From a checkpoint of a small transformer trained on Wikipedia.
Size: 9 layers, 4 heads of 64, MLP 1024 GELU, vocabulary 2048, 7.63M parameters.
Architecture: LayerNorm before each block, no position embeddings.
Training: a variant of Muon for these matrices, 368M tokens, 12733 steps.
MLP neurons of a small language model. Each row is named by its layer, matrix (up: input weights; down: output weights) and neuron, and shows model dimensions 32-127. Each number is 128 + 32 x the weight over its row's rms, rounded and kept within 0 to 255. Numbers have three digits each.
Before each neuron's rows, "fires after" lists the tokens most often just before its 100 highest values on Wikipedia text that the model never trained on.

fires after: " for", " to", "her"
L2.up654:113130139111052174171088149237129128093136095139169088142151128083120131146109131113101059125122108131165193132123107154132086214105120122090100098067105090146129175099167159101125139107088149135155210141131149143141045109146081134067129106183202099115129152136114127148121131119134086098
L2.down654:091115105118154137109117148149158222085116167140117154135145172155215132108134160164128149114164152153123128137111175173141085169157159151149080114143172136119146138115062089066133126117082140153096115133104121143153164157165116137142143124080086132160102071172082142140098126102140203068

fires after: " a", " A", "-", "c", "|"
L4.up338:075074091138157138084116116125139125097114125122130111135181099157159141097073137081110131194113142138125087067138104124112124166081134176182164121124177189132133173164156155129049099124064146142207091151183091130138150148136116086115104192105135126095121119113189134127133118132137120157
L4.down338:120111124131136139098100151164165138098113153152115150116138170146144152172105092172152155074140163165126154067167151155112154130145072147170132112050223117159068118098125148118134137204132127183084222129137119092134148112094175119162125197083124100182148148111154128086144121094095135127

fires after: "\n"
L2.up715:115132121142133052174124064163116151206149142182119140098134134108083153124119112125138172134133176138156252130084132155088171119178148156115165116125114100114122136122122091132055192126138142085127165123166112102155111093159146110174186106118143076109133135120064149136091133153151128122
L2.down715:133082152103133087135165174099163081088115114139115163062177166179147118146041141142127126112150153140085128128157151137118130122142070117123125148109009116136086125124110172102147090118086203137067082127129119070110152141108162098091113094154147123081102102149176159103032184153108156142

fires after: " re", " m", " Re", "Re"
L4.up955:155146133115083167070105180148133109174119070176131134149171088142122114112139082127086166161192084062135115124094075067117158129142096165079171085207138092167137144155186117127056144193080091105085141166143099160097179133137078196096172142091149113216112145129164144138135103103115139078
L4.down955:132113112161130170145091128109087165122107092042156099116107082130137087107147172086124131091124091172136167141131157165125161149119099098113112116089179202144127108068169194126111134126096104184136131122114225142092145162142095135105076098147076132179127128061140127154165105092151189056

fires after: "-", " (", "\n", " \"", "et", "s"
L2.up133:138141088110104042053085141108106144139129072147153090082183112135130082145056115064137137143081130182161140110116103150104133113093160155103084108174104102104132117165129143189113151096163049141153137154152150127125084132110186079180120167165181120138149187141103082150172167143109123154
L2.down133:092115146143195105154187124136100131123150174106127138150111159102115148095110171055104109069170127175116114128127150127101122141113121107156081106127112126085156161099055145109137079113072126087081097113091128133156128152126110131062101110133147117141105079125117155144113113134204108166

fires after: " |", " ", "\n", " (", "."
L4.up190:097109122152154095139071103054141099104187108177137096171128122098155124126166157175140155150090100119103154163125096138112149145142091111109096133152162126180082184174144099169100129153103112151118147113136121131126065139154094163151147082135092128141108094059128093166124146108126069120
L4.down190:159103098104121125114115108085122162131109146132106141140108123157134113100175093157156116150196101141157169180112150113199101108106130114216141129110040120146184103140111166146148123188096123072135138107126106133053143128105067110136109179114166137090169167102133118098128143125164114142

fires after: "\n", "ed", "F", "K", " member", " 10"
L2.up869:151125171097124124135107107149107102150162185091120154150129132097103113104141130176081150116088161144100124129145142173111121100145103106155144159092076192113153125126186099136234096120218140115089174099164126106125073125120145078094163098130161105139104160137123095154194095134158147081
L2.down869:154156133105085114126122115158141087174106146139194121127119116109156151152155083134141117147111116091092178177147167068158103132126143132113153157149150115150121087075112110124146120148067087135132145098021080102122131138133098147154115150093125143129097131119126110148131178138213161121

fires after: " ", " un", " f"
L4.up509:085115148107109135177179134115187150145124107173155095193112119135117071144134085177117173169152115154130147116084049164147111113127122108121101151165152115076107127124145147125094079156102130119103176124127089115147121135102149166156105169067142091142137141112135122151140159045102103161
L4.down509:140107091181138114186140122128144136078129085146125116126130142184127175114125139114158131186081132139138121121113158156113111202124126154091141114100131182110087109088139141122127133178140145120133144121146073130147131123090119113131155159109097163156188144165117128109119120142083054166

fires after: " U", " A", " Con", "ing", " E", "out"
L2.up144:141134131072198122114100095176122136134143193090126081086142186086111154143093077092160128094057153130070149120145120136114127119147068138135063193056132110146104196124159105072151109117144103173149109127115153162116127090183180199111096158125138120102138158179121113131121107152155097188
L2.down144:128169087098159109084104120132119090193151107136149141169183139178123101129126071138148151111099085110145149096103123150170170132088095145140133100077142206093095100155102141135095099107165158119120150163086160200099103140100110131086135082130096141159212045122146156138166097186124123152

fires after: " the", " G", ",", "-"
L2.up867:122140074168088092141100119124084148133101097107121148105136165130189161118062131129123115185167129101093064133114114141080078091126173100135128150169141162076128143117140089132080139159117114110155114126115081121154075117155066123139069084137149126127117157125129116072046175079190136159
L2.down867:132140127163146125176109118162142133217086113176091097056102160129098186125182059143177185170164110180143113132119129140108154073165108136172099091128159151162087111150145108083148068108141126143132061165167188174050128128154144130144116150081114106164082148140099155154121153148137077149

fires after: " to", " ", " re"
L4.up130:137062104062128113110159182136213139124135149186163154169150078141113145146096119135129079117145133128130198165144064132104087146154103117137121107150143085157162145179122174088056098121098112131087132115105147092141132126094143188101129110129140093135110134127143140133086162125138145116
L4.down130:129113130173173122136100163088176071123128106085126119150069138124064101099126088127133169133113088132055181171140139115139134149102126164119172131208148171099115161078110156119176111131089084171150143180153105082137095122138158190126095172152135140117125085092115126173139154114120159157

fires after: "\n", "ci", "'", "ly"
L2.up968:142102107073106114159099140221114174145100112157109131096129129073100099135171108104118122131117099096112175131112171108156120172136162151082073123147083113078125135132142132103152154110110099153096192167148106151104183116120118099126158085162159092121176152150080155164127159121151082138
L2.down968:186137099092119118136146162090137115143097138098093177051113116133117128155085111199117161091107154077070130194127148135087105131147116131186164139124109154080131102111062063133117124118110115142173151154169148131109086136219129163119125072197171137126103170125154131112159078099150113142

fires after: "ru", "ex", "o", "s", "ca", "as"
L2.up287:155156135142183117115128128120085104089179126173148121178149122113114096093088149112129097129111111084103172104170138193142148134137136150078110160124103152135201158134147064160148057083125093106150152163195075167092162088157172158127159136122109139083138117122140107142154070140136133167
L2.down287:121132140151144079131119134164131094141114125058100113170071127144129136153148133178125106099141160164170193067076197167099134112122169100165142088218070086143138095087147139174110171103165139091124111124122119168127076082137095084173137099109138075193144132120104132148140128144159100101

fires after: "\n", " was", " is", "ed", " at", " has"
L2.up810:086145124121141064117124063145134154203103069152195143113088169128092096140121152176138165120150131122135180145080142123071081109152148070125135156132098175141100117120109127128169119153140147088187105096125173124079137124109184093091195103122167090165138144098128097122162127111167136104
L2.down810:124083176115114122154180140151127133125133106166102114147132126146098151099087158121151159085106207146123169135163182157155150125148130141092153203159000176112088134065113094170138076123152154164149056109103087078124149221162164132101141066132122074138117092128132105100124167138119116115

fires after: " E", "l", "e", "n", " Al", "E"
L4.up270:111135103134120101167157080113109156223154140129130137179177112128084155138079099094134156122096151104090092142137134184110086181094107165104155093090091117157185167095121105072137119100147096139156125161147125149132121128126123158081174143150101081112179090147130172115120110134122093123
L4.down270:130111120192180108121133111093071143104123149181148085172110101176174125101139126099132081158127099158137143140101116125159221156132131146110156136096107150049115111092119213188158121109129154074082172140083053139082154162108133166130130094133060121094113165122189166069136103128152125100

fires after: "\n", "re", " St", "te"
L2.up830:170121200164133073124075025116081102144101149135077106089124110147149108101114137050186103161165116107139093097120147119091138110153123134144117119138114114159149142110190143152116133091072092139132106089132079126160149109132091108178187178127137123079183137126119146227089160128172126107
L2.down830:174078168134036096146116136100075081110136102111075125131152070217155034145083147115102101090141105086129110154123125160151144133089047147143150123152122123084092080128139114099166142203120080126147144146160115153173088129097146128157113149116123134117160134153089148077118114171099120078

fires after: ",", ".", "=="
L2.up685:096165057156151164036130115068103120135132121100074164121092144110117128160102133177087163211139108049100177141126128115089141071179162144155117154147171129122133131096124090116102123204111123099172135115148117149154066168171119082127108156091104126130140118095121107192139132168150108121
L2.down685:111075129146125137153181101165150048143099158137100127128184125124124092138147144103203122055143166118147157131114131154163156135152124116121126134108114113118158186147132191119074082109146136112098071117100092106147141086130146136122145099079129090110156115130175107100067120148105139073

fires after: " |", "d", "ed"
L4.up61:127135142091127091150111137100078107106135099086132095135078144137163173140149146172117193121125160199104176158146142126132119132068084165103134142122183121123107204070206111161131113106118104142155160142131126130200067097165123119075134172092069158149170152122137082102055110095019134165
L4.down61:145157109153151151127132086127110132088183173109111106114155171121102124128135091128154130118119077099151161175134109189128165088068181137170154138111097130162163136098089129116125125070065120105136149065146129147093131182172130147106142135145175128057126140182141144120118107215073148121

fires after: "s", ",", " ", " w", " comp", " S"
L4.up432:186153109093124200146040095124094109135118144129148102137145093118081166172116119150100100175098092125140186142137166142103159147167101135061109131159138114160094113098090181097098082149120146099145085064148081154134117081175150119104087106097147123094169141110167107149048091113141151098
L4.down432:165133090191202136126139132172115082092098129126137113111138165154134105119162105095129080100133139201094139181123086096109119136171178182145117122110126104099139100134105168170142146149079155130136084138131153125111106116083100105136174123141112124122136129141110218149132119059103142046

fires after: " to", " or", " for", " can", "r"
L2.up972:114189165050085085137148174125137149148152103133138105097203129133117155137127101136113112115119127110193150156166115099132077143119155180096152139158105119168147120113112074144122177137109149136169098070125118154073056119150158144136109143195134112086139183132141159089110101115176137139
L2.down972:082144135118122091150176112117147166055126104125127104131112132164106090072115169115100116063133173177132087147131130144118083086105141124089126147046098103117172128177130152171153152190152139201070197093061096132121154085147084148112112079115108150057166105158128177109201185106104145101

fires after: "s", "e", "p", "pi", "ur", "ri"
L2.up924:082129096157090165154072179136142160115104163148088216117091198161137136094111184108149108174073212085165186126137139131167092155120129159122152105135215132103134137118100105116102037111072161191097151119092139113127139119146085112104113182152133092135114083143169101141141147129127120194
L2.down924:130148137089158148079120090129108123173144129139156183102122097092149123170076136100169112195135128109161149107115142098101127157143133104106118167068150138120160157132110082118116077115129126110122148161152147119114111154150071153130126165070153094158117101206102127120076076140133162120

fires after: ",", "ed", "o", " so", " where"
L2.up877:142191113100099118112104154165159110148112110078113097101170099115126124179167126115093136173165091109091098139095126092142138170113116058107123100152097138153176109155179137075126096148132123108164160077162138164121101132142089110157130137167131159122132138181110074119083188049140089189
L2.down877:137146125161152143150096173099124160081092103124117100116160090154152152156111154178075126144160136064177141101132094105161176121149116167096163154148109103178098110112087099116141085162103128197112134132153096129108067160117109086114163102130137123087141117173148138195169085159134144052

fires after: " E", "E", "it", " Da", "D"
L2.up49:160136113183162121117109072108172118160152144177042122145185111144138106112078130152171165124149130096187098152106157093110104162162093154120101176089121158124187115136152113100107107187143107119172168095086139100121149081117123151143104179186154095097181061121136133160111111122171117107
L2.down49:144085095127122124102108104113069076106136126033122087077125162120157168160136141159108131088072111129102149103119134064103120145125115171096145143105154146152129182127166095158158119105099119130171179127145086097108171148096088165065103156199101205144126037170097151140171075108112126141

fires after: " under", "d", "ed", "ver", "-"
L2.up824:115108101161074119162130115083118092131095125102157097106148145137095137156128132133134148143127183116125135189085118116164120171087103089120135110123175160125119135103166144119160091134173090133161100059198113090150087131159101098079094223170128149179176081134121144139141116102134109128
L2.down824:173146123152109127125083080139066144175075128132133156135114137143149151147097058160091155141108135144119144154133054117141120104146166098051123129133109089099102096199104093105121106114065105151143071137173128137115143075141101117122155145126105136145144090122148141156162173185160105071

fires after: "s", "|", "S", "us", "ni"
L2.up48:121114073066099173177179139122090145149165132144185131126135112082126148122118137153107094149115107083105161116105180135108136106107087138111150072149118151213061075116174138177097141148109126107150141151185151140139121169105118134126174090131140132146127172197163108134125099087144103178
L2.down48:125141176152126128163079077159144192089161103166106167121130134172149130100117095184161142122059108105130069126165171198147068122096138106136106147131122158127174155130116064097160144205123149166121209131149123113159134117133053161086117182152097083087145118152167118173163151121148158075

fires after: " (", " F", " E", " A", " R", " L"
L2.up726:089131142127202155197076110114118123204121164117101128123170122130104100171142138056130181162087128099153146115144117192137140118141153133176082079079055157137140178094122152055141138143119097136060133121154161140097088088187117101121158101108136139147153169132070133182116195117107160157
L2.down726:186161136114162118142141121151122090129063198177144154123163177108108152070142139097156161129128132104131087110139144105179147135111163103135134183111104145129149114158121115087081169143130131112122090111099151126108089131078131131126085109093218105137145115122136127069156139128108107124

fires after: "s", "les", "e", " up", "n"
L2.up995:172114108162114107171144107153155173209106197160107143160160130161174155111126181137088135142081169092125119126108136131093116195118127108038093085121145070094109164154177100135133090157094124089092148119105169161135147158136130089103130074117125081079124100106150118141056162156129186127
L2.down995:141140218060113148120132139140184076129149133204130131122100097134179122100115156098138104099143156122178085103127099130104163103161140097138125104184138117164181144146130117157170105097050160116150092099081122147088111101078128112143132163126135073140138130185147125159141177142093080062